python train.py --num_hidden_layers=16 --hidden_size=192 --num_attention_heads=6 --num_key_value_heads=6 --head_dim=32 --intermediate_size=384 --vocab_size=8192 --hidden_act="swiglu" --norm="rmsnorm" --norm_place="out" --norm_eps=1e-05 --positions="rope" --rope_theta=1660.0 --rope_fraction=1.0 --qk_norm=true --attn_scale=0.177 --bias="none" --tie_word_embeddings=false --parallel_block=false --init="orth" --init_std_qkv=0.0317 --init_std_o=0.0317 --init_std_up=0.0317 --init_std_down=0.0224 --optimizer="muon_variant" --learning_rate=0.00973 --lr_mult_o=1.5 --beta1=0.95 --lr_head=0.012 --warmup_steps=0 --schedule="wsd" --decay_fraction=0.851 --decay_shape="sqrt" --final_lr_fraction=0.0 --batch_tokens=32768 --max_seq_len=1024 --doc_mask=false --train_tokens=235800000 --max_steps=7197 --dataset="wikipedia_en"
MLP neurons of a small language model. Each row is named by its layer, matrix (gate and up: input weights) and neuron, and shows model dimensions 0-191. Each number is 128 + 24 x the weight over its row's rms, rounded and kept within 0 to 255. Numbers have three digits each. A neuron's up and down rows have the sign that makes its largest values positive.
After each neuron's rows, "fires after" lists the tokens most often just before its 100 highest values on Wikipedia text that the model never trained on.

L6.gate363:164109135131109147105164154141144123086102172165155141124088142115131133148135136159133113129132131124120162113083141091082130136126129108129155141174154139113105154152121134140129121121125119096143118116127157135138106121104097146133091155145075134144089127132135160126126137119138096106143174095123137099126182164134124107108140124155130133121197052108142140109118106133137165114132107149174123158122113107125115150159102146137105151125149123122125131145131167098111162159149111102129120108194149139140132079148185119128138113164126116105082162138148126078114090108098163170
L6.up363:109177129156156135089112078158153111110104114144140119119121087153149147135143132140135121124150119130159132111117174178108144100150095113131108108107151119123108115134096117137145115103084148124108127152131162144133112172095139133178106150107095134079099127130145124137139130126131121108085120144097153142155109130151159146106124113126204112161122120135132102161069117119136120156117127124160122105114123099121158174106143134151125154103117104126128119113175115083123145098154146113162105143140169142160150111104180163103145147110129123097079142118153078140183123147081121151
fires after: " |", "-", "8", "3", "9", "7"

L2.gate140:095135155136148101139124145157121161157093102137173132151134112133170120162157130122101162131073105127101168162145107120137143119148147126118128193142105155138142188150119121151134155139165146149126137135085127173116128139146127156126122090143104096154145158149118124139114118138102135147117159136093122081138117130146088136102103200076140132112151114150110158067123132156172148133101133119141125153108121122081114116145094197104112143159154085144114098132104103153117103150155126106162151103107127126122118150160117126146130107153130158109151134131147125094109137132098112138
L2.up140:124154144122131117179128139153135184123134130147148123166148115133129097147132123127153154132097105081102146134164131103133151118134115133111148166144113138154134165140125109191131126144151126123095092164114174167117118155124107141089120113135119084123157101103121070144122139131136152129113119168135087115159078114145127162106094175094154110098136146174095140065118149099144112159108136141152130143128115118107136155134100168095105140122118118118126099124098116138136077150094132077156123121105164145135142143157126137145125109183113147123109106153163153142101108170086130146
fires after: "9", "1", "0"

L7.gate73:127170112102138148098110105135115138116081156127115111120128119112107130089098090102151147101195142156130155100104125144147135145111097131106082117143136135087119125127151117150140098144118135152065093142143158125138118171173108092111128094095181149112120146098124098123115117122113134138149149150136134159114116148105102123128125101123106137169121139074129124133118115136140117175118132136132130158118131095152093116138104131125117105102117129197092118114118192150124142152121118128135093143100115154139139161105146108108119113106142140154130189088197130148176151122087148105
L7.up73:108173113121131127114120128148120131122111151092144109144103108098120123104127139105166137140186124153106178093095128133132143133139134154114080131131126121120090128112155123136151076130116115162077109148156171121141137182160093107116144134112169138130151132164144087131136151141131128165155128150129117141123129112084120122171122115120118167174133142101089124163122107157103117157128102172155147130145156091162094145117153121100101114120116143167083108112114186152132098141116119117157112146156110138125142139102136111130136110098151117149138187120176136146187112134074163111
fires after: " |", " ", "1", "0", "2", "4"

L11.gate196:084140139111119117104199139109089161134134145110120081086125162116164127145112122153091105089147143125107160100105167132154116126111166184120068115127114155129130113132130126143111120122107147076141162101110117140143138062088085119142104130091137127094104115162139145161140095123140112090154114154117125099124130096168083151128140129150140121122166135128103112112152147104101148131146105109127149097142072135142133091147114111109100120127133106114068116123112158144069132153147126103127116132160132135116137124101119117125137153141156154109130168137117177137132091114094119125
L11.up196:084133117116111134112159141113107157143137143114153099095121144129155114135120113132102094111135132113115151127089175108160096167117116168124058130093155166113119131122129108140100141128118148082153192095120092138117121083114094120133118140086149140084132127156124124140130095093129131077149135107131125120111138103179082149100140103105148123107138124126105097124163179095091143141154120103106164107134078159121113075160120102077093107135123112142101098104099134130117134116124116100139126136161123135102117114124098143118116133156140161148130161144123139115152125128061142104
fires after: "9", "1", "0", "2", "4", "3"

L12.gate141:177127124121085162132109154168163128120100084153147136125115123168129137133132134094107092064118144105106162165100100147178129079157118130126115150149133166081151146106144114104139157133122153133092189129092153122165137129115143152105142149148138127140107109131082131127119133089113123104113111120123111084133094110137136146112109096091126179087134124126110102113120137135134149155126132120075116092092148131146126144121091093126085096139144120137147119113148120102116131136071141095151094095115085089108137088082119140139127086135166136151124134128117113116111113141157123148
L12.up141:148127089104127139194144165128116088112100103118092122106123122130134136104111151158116134093125194160087076118159126142140152134125126105138110139117115106141132134104148135096111135122120114090154152156120094146120166059157140150142134133136096148086133144140104108174135092121122092110071144136135101145150089130150143122159167131134122147144100103125111132100139169133132113124157116132117122121116120102153144150113153104146114138113107094108130080099141123177138170165100186129139122114112090128137146146116120131140070112121157130149074105159131093107110079135139115138
fires after: "1", " ", "2", " |"

L12.gate286:125124114119143122161150129123147139110138127109113106149119103160141123104112112116159118111115123118119173104130119112104150152096156103104163105148109104139152114138098088131182128118180113128133124145095123128152128133091161149121145145142155146129099114152096153117085120131131097110117175130093084092133114133157146157115136105139105095166177136126147155103123159148130139163150098121124059103200076103115141139148123135143095152111172091147182119126158152144121122161118113116121107125120130092127091132135156142094081107124090123186167109106102119138105109126125171139
L12.up286:144086127109157156117153104090132139143104116079144089159127095130096142126105147144115160124145172142105113115116124101119135111080098140148119118129099158111131134135132121117155168136134119181123149101101142141138160110099185144151129181122132140126095121119144127133111139113139120150103130106146119101107118104148086154116160106176140102106132062115118158141121145132142128109140113098136100135136130135131097128137158108132147096160137137165097107098154169110127110123115155085082089184083077110087084145136120111138165125184126096103096126112111139158118101106146151141
fires after: " ", "1", "2", ",", " the", "ia"

L2.gate174:077132152137099118141121077167112139135131220155097117108116154107083160169099124133149100123131117163127125102132104146107151127157117116111145089144121125136106127109176130144119109112152146132135136076112144108115108139118142124113173142117108112125170129128121166091108165196174159109140112124146141140127129124114104113127126135117120122130150147070131136123141110150109100086118150122077141142117155108125144153114102150145122101151157143098057138130136154143160108126111131105113102144105132113118134174127089148152141150113126139094099135123143135139166139130177192137
L2.up174:080132143135163081142122114149088110188118172142126095127134137131068132117129117093104115109115161140119117176163141082127126139133112123137108114115143139084130171119157135092141153134114119096161090075103121136093129168109107114172141102131162176094143122173149144135107170104154154140112148117126118120127158126145105142117103154128133116122142156119166136129126134132102113134156154137093112142065127080135146117151144155163112121138123096088109129124100144132116095123163114129148105127096128090119107167174133136164153151108127138131124143158120134138122161121088176170
fires after: "0", "1", " F", " g"

L7.gate320:157144140138097109166096145078105131151125152130104106105139130112112187115174135119132142135136128121083122114124147126080161096131128167123099133132122117143079141142141089086129109131172106106104098146101113142096132098114127179159131141102107119114124147127096118108141097168112107072126102156150111144107112154122104168121145136150118163153089152125105084153091104106147118150179162103164130118131140100136101155143112124145128128091188121064107118094130152105180111122122114136138134117175148106134149111126165114101149143126135151126122090135122165138127163127121145149
L7.up320:088174143137141123115080129122151135168119152145123111137174114112128156149154114135138137141118197129125131142093172142135132129154119146160143113129151155112131116156100144126123153162175100141134140128120148154138125134096087140161125139080099093089112107121088109112103140142122139098064100131121107140062154121126122127104136108137158131135123154096074143133113093099114056134139150120140122106139139112062080113140122110147153164107161120122106112144156115096174109156140079116174141118155124127100133110125126127095158098120125128107146109135103162113139132118128100152
fires after: " |", "-", " by", ",", ":"

L13.gate175:156144098142093088092140156112093139120112124117085145088142148149119130130114101125146113119128151137117144103092112132140132166118129154122082139152113142126122121106156128122125089213120149147124139112119137134112165151148099134074155127109121116108121118129144138066110093084112166128156137108172177148128131094128112142120107158151116116134096161106165138133069127126063109128118174168141145132097115111072144167082132137174142097134109130146111135113082153145150143141177120121101161136123116117120135097114126133168126124102149099116130113129152125114117141112103145164
L13.up175:103130149132112123124137118096137129135129117122122132153117118142108166158134106103103122161134141149081123122127152124141090093062150085129157088099124087153125141066121116130147127126159138130113137154152115181148112101141095097123185134128090128158149124136093127133097140172111090134140116125156132097140102121132123105101096093154127096115101158073114131148135103169112119158185142118135144155115110128116134117149139172173138119142148101124092188129114147144146094086164104112087106125137143097111127191127151103133107114113089134167128134145126134102159106115102134119
fires after: " |", ";", "0"

L12.gate313:181158104122121159073151146131126163127117140123142172119118113096120134115116098144143117140125085163089098145145142143136155140126174152120103121116121131117120111101114113163136131127105093119108151153127143148090129110101118103132090136120111142149136127138115112140117123161169149089129147083094153089143089098163094088183156121125109127091151129136118140118146076142115157154136120091123103123163107104127107171142087091100129140126146108172116169138137113142082119134073120089096174142135108129135107158129150129157164143117149152138078103141102126117113145156169085138
L12.up313:129134093140135130114178184109144150103103122128113104088117144123101093097142129112142088119116111105190072113146141142124125188133139141128097118145131112142099122128131136144137096134136100089087178091135126142092157121133118123107119089116152110114114133111150130143137114121185108138154156124145117147131115124117093069108133152126134088080137120098127095113141127127161161118138155101077158126132086100138148134148089081162124147129143129153102159137141129132098152161142146101089156090134105148094103140109129096112120157130126105132139115114137155080115153109073100100
fires after: "9", "0", "7", " ", "8", "1"

L2.gate152:106118118171114087105138102145100159105107123126120109164131084137156103146123124148172110110108126168116118125122157105131121183147134158133116188107107133141123144130123132103086121112124098091158093142150141136117108134102087114128103141133132109102117129109136123135111159081129132078103162117063095102146168138120138088122147130163130137084116139097103102126147129164137138099097122119108110095114149124075198130128117071155106125114115111110164082106122138117151138142127095184168091141119128091133166155161116139134140167114090107124117127124111104140125114105125128139
L2.up152:103112097135124112070154091128131153124139105121128106091118104147178152148124146104158124124103140147136131143084166132160152119159059114162131159094128127140119162133130113125091145128147137107129097133154157106133115145083089134186130117131156110111145133139105139100120150091110126082152139140091129106108144161099144128155134118138148095071158154105130111132121081160131111131096135125133148097124122141097191094105129113130119114117128074086138129131095138137128145119149115116140084096140104128117172162170083137131153147141109079121117152095138116163150146165111150125
fires after: " |", "-", " v", " "

L7.gate65:109112195119134126097097153097130141120170152109109097144138087137144126140120133139142140147106163119084100116136118111122131141170129113130111133084098119111169123146113092124110182152108126131177105144098125129146108125142123094172140139127154137122070148133135132112126173101097117111101123083140125195079091147103171126121136107133110162132136097133119099093159090100129107132111107106128125075155093147126130136105122099184091154133150173118144098095153139138146150144137082139124121150114123103101139125088123140141134087167130152142143118130160141134120114137125162089
L7.up65:134098159119104136079146193132111104120169133163129107155133115109144131126140131095111156162124162101134109097144132098169137135130184120147086127106094134089180082166095147125120133121099128140132126174131137092126127111139135134146167105149161120116091144119128099153148139118141121122150113070117120142094119091090106109154112152117133153131087129134138104088118086116156130088126114098116098097122133176127154129134091178128107138161114121126134060155154161091151125090133123136120104125122123136176114102094126096168109129130123154128135091126109139097121121143139131163
fires after: " the", " a", " in", " on", " On", "On"

L5.gate190:116118173149128133084115134152135140112137103121137135118081076164156122149162118153113113109143162092103107138138154145130126103134114121173141160103162084119137128111134120108132149124132137125112103134132116124129135120137135134126122115149172126115110117105135167116118083111165135135117104129123146127078118145098076142105113101161095149122127174133124137145121143137169158136100116144130121103113135130181140177138125108122087159144131144131103127142193155059124116118120143142132120107168115117112056090118133145138088184127123152091118050083142139103140089104144128108
L5.up190:147118133148155177110118156125152106114071118131146157123103116164126121129167125151106109154139164092114127100122165158128141096126105121119160171136123146116083098107103151083063160128160141106078109131140138126090124144122106139134129086138152138114122141117138145119146104136128163134114100119130163127130124139127086107106127105174087134122116141146098112136142136160148130122126146145090123117130106143179124129136098128144153167124119140111106181123143159095113080124096157108145117107190112109106099088149094109173127168130170123153104090078089133107111106120131091124
fires after: " |", ",", " of", " was"

L5.gate47:157126112089126135124128102141113131152138136106122096156140144135113116135151095161156150123121165109131152143149108142150139136114118076140134115140113123154085099113086151141130152145149135102169164120109127169115126129138151165097139123151112100143147132136123087094144134100140123151103104131124139085137085138108165102099083114147135148139102096136105155088175104153151087140096142192132087110096141166136141150129104166101131110090089111105098136099086127104115119176060095108095124144152131134116111127144137149171119143108099162109109176098141108117136086132137161122
L5.up47:134116148114154146111125128140144109136107137133137098167113082142097117148175115135082098140099148122130148147141123151139096114121201145103144109133158191144129093135100150156080149165082111097117111088152152161168153114079111154152089139151182123128152135105145136149121121147089133104166148115139166122121112145089094160095118123140102095145117099147094117125088114158132143100140140115114099154108119147150079138102113157140113130132103151090113133158129098153102116127132145104162125061125149120122120147124115103130146135127127110130139133116163127150139114116178103092
fires after: "0", "9"

L11.gate126:096136164112115099144118148169110116125110125134110138117137180150107117126111188136114108138167133106110146149137100138103105128120126134171128113149125130093133106175149141112125123128114118152134118158111176150123098130148117164094111140124137108145143074144159142128157185152125120157083121154123131097125107123129085104098156093102166115121112123134139129165145138188110159126137095079111149104114109167166098101066127181153099167164114138130099146149120160125140115134118103166131137146167150167127126085105133124123103109142107135126085135105138117102099143133091098086
L11.up126:135103174142106106074079156145099110141143098124113113128115146097076133137145114137095135119102104167075122112151124097093146159115120143169092138146135115155151111106092124128100145114146104128163145083119130139147097142115135115093116128111136121153057092162114151098130173130135151132121132103124074120070135130168121168134083108160116128092118138121143131136097131126111159115125075121113127149114081127126138103123142120122136103158128153112123099123108101115122090126137154144136134155110170124090078159122132085114130095125145176106113116128145154149133134115087142168
fires after: "0", "\\"

L7.gate271:125094117130148132134097112115091119177134137111103098156121124079143121071090111106097112155167153159098138112106145159148101121130138142114131126146090121133131127103157105087211131154103143157138151147148136144080153148123115128151152135177152149099151136100137128093140106141134097112132121127117137166121130177167144129126122112116140172118158137167105122128139081129134111141136134156125109114126102134134127134143140112145136124122175137140121132146091162151125115123141087144162158114091101122162144125096156178135118155096145143166080086120119057146160155101143142132
L7.up271:108160172134099139086138136137130178141121099133114082143163108141105105098115104153146104107161119141133137146158111140130136104149178065129093111115114087118107180117123099107124135094114100142110133096144113148094117124087101142115108122162155173108131115124104134135104159124112109133152140162149116179115108154156135094146114158144136124097112163137131136129123093114114098141143121090129141092145119135127156098161091103151105121150151110172125141089142107150131123162136101128139124104122108071101139089090103097144112182119126117142084114116130070108121184116121134147
fires after: "1", "0", "2", " ", "4", "7"

L8.gate335:148131099107103119106114102107144189115130122139176136128134135118175135111149131093114169137143168168157090151178124120136137110117124098158098158107111127147160120138166093129087158158128103145107125118176107106082106092153087198142173108139084144079122144102082125141122130136120128155106136107162118162129104120142126130148105119131135120116115139140109131106122110137153160143113132098134132185099158156095102139084112107100161117118112156179136093128117112125111138115140172155142145141143086138153116114142141138144146108105110183132154092134130143150126132113158123123
L8.up335:093144135159130128086123134094164147126118142138163098163126122146122125138100133053106167096109166124141113164138160104135130139203104103147099156121122074127088107156128147116122100116133115150142143113139118109136085139125121163118179126113145109133077119126127100108100127117145127148117101127152102142107139134116106107109140127140123163111105090169152118134110090097125125135150132107100100167123136134107125136161158136106113108133123109164118070096163113123094145110076121118115116085128117175135110088115133173151101152142135115122126077168153111076117105113117129159
fires after: " the", " a", " an"

L8.gate39:143103079126098120172150097119136131111139140133130136182124152119136136114102103088148091135146139098123166130108114096101121106128074148134109119139124110120097088114119110153108181078131115133112117103107102117132108139116128167135097082082109151119129116085159131104129145118116112116117095132167182138145129119105162111149104147180098156106116163092164135152074105125133144089138123156121148152106121079102146129113138128129144110111093112112177159113156144128128102138112114164136148112181093133152113083137118098139084113114178114134161141140143164109117135145106146129
L8.up39:118129114097132137156130146116116134112135143147140134137101162118111122124128129155102102098142145139132164110103103136116177153093157136126162145171114176126135184139125154108125150135155141131132125136115109140125114131147110060104137112091101110113115130136123162061119139119095076125117139158165177110164133134119112149161143131142156120127112129076115175146105099139135136137088128131107105122148129149152165134150138135075136109137097128124135163119133126161077137118130115136179151197136152089217157167132130117145107120141115115158138137160121168156113114154142129147
fires after: ".", " /", " as", " |", "|", "-"

L11.gate176:121112113080094158130148158131125121125101121088118154129132139172145150080090152093150141076141163118137153151142138111114149089172119098142117127172111132079140110178132139149158119143109141105140095133162100099153141112096099154123124112150124125086121169102117130124101112147152077101112143101106086135104141100119084111144149143118123133092126140125125140157153149127138157160132089144120095128166105117192123132139100119185157109129139148094088123150100137151128116131134118153122106086158141099122079135092152112115154158131138171148124144162140133114111091118118127162
L11.up176:120126110092150141152117185121128121116083151103112129132136158139144141109146147096129148108154135153090162126143134080110101136158112121197088127123103131155150138094109079150135125123099152125176150105088145118175077130125129122137146139133163183104105122094137099086131133120110135122118151143113139095096126103143144118156172138154077139119134102101163196121083107151131114129176144100164133126135138099135162112146121148117131126139148097142113130087120122152120160107144121093114131173116118130134160139160132074112133142151090146096133126100108152160106116146123130154
fires after: "2", "0", ")\n", "1", "\n"

L7.gate16:090159139120112150110130116143124157130145137108129079168146090135114119109130100130157087091149182109143139094118139130147115135151158173120157153079128158177116150143173078137139124141140110142126142130132098133095137112129121105174122158173162113126119100129115120097158101133118105138122086110144136134082137137152144198131129131146114108095150162078144118117176112103166122161132121095143100105117074156122157094179134127126133106129106075126122140168112097171131129130097146120121121138133090133096092097131136112107159133118155139136144091099165149121115132119120118147
L7.up16:095157145108115161124125133137138176127116135114106116163160100130133119141169123145134125112123144088114100115101142142141143136143139169141124135100110155143141184117147102131111140153132126125128150105120099114088115115159140061173107126132161126127122106113117122098170149127132119143104105122136150148111148137137140201159129122166131116120147166058103123140170147121163112135129138099149116110135071166107140139176147114120178118135088097124084122153101102132135143126103135114116136131138124131063065127158136098138137158139135155153141091087165168109118158091126113137
fires after: "9", "0", "1", "2", "7", "6"

L6.gate10:123180148124152165141120132154133138104148128120125102168126143136116110116131110162116167103131124161069185124150145148118105143114161142121141113163112122134129108124170136145145137160134125128132125157106116140159195120127120112155150137132173127115122162163155091111143104103163114132143174178142115132139129120091121118135124124113112139123095122159097148112123118132130093127086125113147058167129094129146104153156119165176129110142122094113164187122115169126112124118138191119112147117115120110113135169179143142146134087123154177136104127107161135091080137123140145100
L6.up10:141125131122109123126166138105176115138093137168117120122141116081108133122125146107112100121142126125155089089131095153073098110140143105146126166122145128133135168093105124101146111105079112150115137148100116101081133112126114103102169158106143124093144110095136149151111143156129075147135166123095125112129113125124145125135165103189104118114125134116165096154110116119105116092125168179111179123107169138137119111126085100127124186136129135131099092120139134166174130120090110133106104118120092158137167097104123110153129129088124163096105106150100079101142125097120139141
fires after: "5", "6", "9", "4", "1"

L5.gate199:139151085100103128128118097098147169148106105144143100124149131125131143136126111098156138168106144093101150124116103108132149110125149159155076118107086142122111127131119088107143138121146132098151150131134145140150126125134130179115143142112118096145132151141120107170155127154126138141162141159182115123118160151159126110147098088130116105165126153080129111066104136114059130120120134125073088133139145117159088123155140094130111163204130095160099144146117116150125126167135107140143136119088124143149126073105142122081141119120154129108092169107106105130149108147151126090
L5.up199:114109158110109116118138106118150126172108117138129105075168115131150129117168135131110110153128142119151086118107137126124120130159150120136119135106067177143118124114147079112145121144180102108138137121125153143155136105073116127125145113119117131159125099094111103117101116134107099098148132145151123116114122150159136080120097114140102123097123130107161115102118101079122104149116160162116135116134117178158128113162142125150069109154134063162126124094177079101136150163127143093122111095139179112116143157073135187121121102142145101137149169106130114136149145120146165138
fires after: "9", " ", "2", "1", "8"

L13.gate294:099114134129159131123137130146116095119163138134082129121149109109158119105118157148108132106140134117102098141089128104109139129157140108154104093139158186081111129096136121144136130134084127101129100136157201117110132101101151113127103102126081139117159061091120083135087088107111144116119156141091111096127119119108144144140106148161125131115109148122125103118097117079165115105102165164170145133109142128080100151112106130163091137110069156127143095158109148141130130145109171099103121147139113110116108089134126132132129087142159139117107113168157098122146169112146124123
L13.up294:083131176134107103122143116154132090167169146138128094148154105152114095132103148114101128118164148115116119137137150137103110138126139110159075138140177117117166111117104131133110061146114111102126105169081152104122121108103151080124117129099107155123183102113123068150149082121101089120134127129112174112172133127113135133105122108141110122114129108099113120108081108130154105095112090099115129147119162115100138128165112125137107153099143142145117131100125122118127102144157138056144119162136167162171093125132116162127141068110146125121137145164149127125105136107109121132
fires after: " the", "9", "8", "th"

L8.gate345:158123123074113129160100113189158154133110140113117099100167132135131172085143123119112137135137107097118141110098153108115115093113095148121116102135128120120135104101095083113145125139095113119123167191110125152170144096138096148128107099118148127140121111147104117130120131153154104137098170121171133141155116113141100158139088166095128154117133123120126122123134148109128105139126097113120100136100135149167121121069102079110140157154090141156094131078140150143146104188116161138139116111089097101157123125065114097084119107147121139154115160122149136107137161158129101153
L8.up345:141138105112124140153128111149164127102095122124130109145130136145123105092118117123148167103147136111131124142077146142109135130160119141143093134133129093137111125112121071094130113164106113146164114104106108143171134092119108113177093155084184114159111094116077123159088110126105125118096111115127109166135119109153146121150096125082163107113101126105096137109133182119103108132112135088097126124107124128145115141106151103124162125112121167113150113084142138106105117102137118137144116139118105130100120096146102105091102126177129158160123129085135114147097081083064095073
fires after: "2", "0", "1"

L9.gate213:155148112125127155167129117150098106175146105119092150124140118129124131110159135132140122154118118127096171127090137152107132133137114121143138154139113164169165148112130163143136126071128111144162144169128103121164140122095143168163126187163161137083111147109114093107109075123129119143104120097124127172139080147150089107086113118152168113164117143180122154169070126145148115120112119124145149149168100125093124128127127099157125110091146104077155128116134125119150143121125145134083128132130116092147114063120153098140134138131122123126099093122099150176116132101124094129
L9.up213:133125141143088129113133158134144155148135137136161124090177153118142156123178104104052098123097136135128143119142138168172109105137142147130175143082130126171136096097144124163164125162179139127128126141081147137125115125144189195113117105148138138155115118118117129115131114137142114098141118139134088173151137139129146135152078117135100174122107112113078136134152174099136147131113163092144139120101176133168134112166131140173137091141131149120139152114159137129148117121141140178109138157184132124143139138144150153135152159133123146120126119156112124154123156139118152157
fires after: ",", " |", " and", ".", "-", " by"

L5.gate33:143113121156178128168104158134100124125137153170172155142152151165152098114102140136120138137096148142117106088158149190088128123152117139116094133117130129117121150140108073115121138129117104091109094150122133113134123128141118083131102146146116098148148100146135167108114150097098121143144162106172155143128149141159135084114113155123124163137160168126172112125093148155163096111162136098103110132114156135160124114123156124137120155157140148088150159191150131120111170154155150131069138115067102172147136127150131119134092129162124092135118147107133088143118129117133136152
L5.up33:082118123120161133130099152125133164164138146158151123105126145139118125080081146129133126129092130127158106119165144155115120119103133143146135124082104153116175136132127095166119130135092142137108101135114174127133147142174155141121139135154112118117098157131114138129118145144125140155131171132142165132121100134142105122136117141122112140141150080125160066088109143110103134083149137094102101144094175139132110137121131137107100120087099163144131080195187121106090155127144143121086160132076158154110101080101147119098141143107125078112147097087102138128149128099129111114
fires after: " the", " of", "The", " a", " The"

L9.gate243:120124164134134135150132105095140123115142132128151150122119122081166131114118088079148148120100129101102124144105116159093089133108134093172129137126124152153141102098138169148170116132111133120073144119141145151123126117151118136100114175156146109106170147125110099120077146165145144112126093121128103131061102127106159130130124102132114140147119152136106089127133130088131102119110138172154140117152192139127129121089167120126081116190139119144076102132143144130089127116122112172159099128126174146120132161102111123146089132188128141082153099138112113124121111154092141130
L9.up243:161136118158146102110127175128097153131146137181166125129129118077089173077100146128138163161098145142141167125107138105135135119096110101162135149115148154171166126097100136106121159147126077166100151194120126094127132144116116182129125109138116088144120147140140056112118124148103174121122117127132110115138128161132136114117150129177149168130139145148148096132117117096154183118102119136086133119117102150123164116106127146122132108118098132102137138137120117092106181125117105106129144137130133104126112130105136122128145148120059097122171095112114152144162121132127157138
fires after: " a", " the", " its"

L8.gate99:115116098165076135151134136093128137143120139146130087082153070117081137172133107149135116151138155152157132123136161122116129119128127137152117154099137204133086102107146142133098148109170127120121114161132106145116138093166164190142110142104145083125122128142090102079122112173127120119111116120140126121114113106094148133121151095167159112125094140132126151158117132134148084102105131094112099108105114106104133128139107109125135138115133115105129120129123134123167118086087104132175174114145077164124138073152098139106145128163099139130104104101122164137119130159120171123
L8.up99:120101115163111132158126117156094140168131137160133118086142124137083147140118113092127144129141142140135122103111135152134145118137133136128144153097152164155096141075127112134135105132132101107115135139123134140116110125090159195130135093161190086137098119165105102085159105150127129122103133102139115159095117108127131111159125129162141128151081158143118107153086083147101110159150140097176091101106139093119107138114147106130138125087145142066141144115159130101148092115117153136141121108174131165107089053145099156117163115164110128114106136114122148112139124161123154109
fires after: " |", "-", " by", " and", ",", ":"

L8.gate93:146167101135068151148118085180121173120093111124114095134149094154137148111175134151121116136123129122130126103119171144059129176128103119128083128112111128130115143164116107156140108142174149081134140151149140116142174136170099172163158114109125165118125097149082090144151136127131159123129117187143139111103115105170155127151154101111128114108115132124127107098140153109125100124113125122118114134095113134135111162123118132116108137108072128144154136160111124177128138194135111132168108114116115141124112093110108101142166109099134128141120122177130140083124092129119121150
L8.up93:131157104148108142121133109134131132101143111100163093144130118141163135107147134146126111133124136131167114090065181126105106173079093096130114118132111129116141104162091108158155130162175111111148120139125131127151158135143141160139143124093116149099149074138065055126160115141148160123129128141117126153122120101144144137114171095116120104128098149110152092119148157100134111088152131142109122129101154142140116139124130138124118147129100098153109101159134149158163156165101065138168087109150123101134144094124097124144163107110129082129106119188144130088115143107134109130
fires after: "9", "2", "5", "6", "1", "3"

L8.gate69:093122133144111156142116121095101112153086173165101108158105106162112113115118108167129058117115142107099170139135151101104111121106170125118122125098119115149161157105098115097132119098123123140181172091099136174094119183161136142129116108169134127131125122112105126113129138117131157094112140112152140134151112120122121135160136161154161106118118103110153133153123106109110137107168183134109121107140176133137116115126146138104120138137142097115064127125098127121132136184183110093115105101130106100120115134120136138138086101106128151089142109122165079172104123102120121090
L8.up69:070140139148113105164151130149113121136077174140132135081119141124139137141110147098116080148166115137152161176124155121137102147135132085125149090144113151181106159148119125110169159079107157161093118118169122109090111125124120117107123115133105138160117145174133099145143137148134090130142145137117135119113136143122137125100141099121116139086108183137136158133117066159083102125115122160113144156115133133080133110100134124122172121178136129146099150143099119152136136129128128118118115092127113127121149123140174139153119162122181110078134153075146094113123132096093153146
fires after: "0", "5", "3", "8"

L6.gate230:136138137093158119177138154132112132120089154126161106138115136125106151137146148123160110158148147142114170100116086118144139122118087150172123104128177125157088172128130163158144115118113158123129135151109124153137124143132137131120129150155100126157102138143143115151154120121141141197146143140135144072079116114124143131121078139066154136104146104137127150085131094124180113126116104165127118127117129148143107132093127162098109099145102148172091151129137105117115114146087108128134155146152127064098168133122136095109092086137082162153109158098109141141089106162116139140
L6.up230:132120147128158129113155165135151104161121090158120114151161093118118143180123125108140126138118161120120139102101128147126153124101117143113060162151129138134133125163118138093106107126105098117159097108146125156162092168165128146119161135098154119116157128092140148156138162114145145147142127162089081089094119143125144148111094129151114123132126147153147144115088130171162117094151197123119095152086093083144122102194104120107117122142118136107098179155136124131139105143146128133103098110105136117113101103135110108151114151149155117145091097132144150101188146128154109150
fires after: "0"

L5.gate77:141105126113159144091143090131128141120069160114104131145176129137129109110146143105149122156112073104090169125147135149112127153146098138167092121135148136119137097125113149169120124108120102091099150116114117166136107101066137118099105116141114158168131175144131113109121108160116113142132137098150135154115129082119146163132128152134177122134113141139169143123127107125145138163121094091118055102114094110089117156121064170116126112101138108152077139093139128144127122155153134132147159067116160138103109130140149127114120110104137159152103104082125148150110129107110103133
L5.up77:123093113116171148109120090122137148126102125127139128172142122162142102096098138122130122145146102132097149100113128138072131150137121138133099107162112104156158103118132093167150085120097111086103109067094133138112144129072099128117107136133160138149115169078079119133156117179138108115125133099127140129086144087115138149143123165097121151074127104150141134123153142085138142171120109126132139104112141082079126166158083125097136116118124120156114080132162140168116151107151100098132127114131155136104105149107135159140116103131110158136107129087135163117097105142107102145
fires after: "9", "0"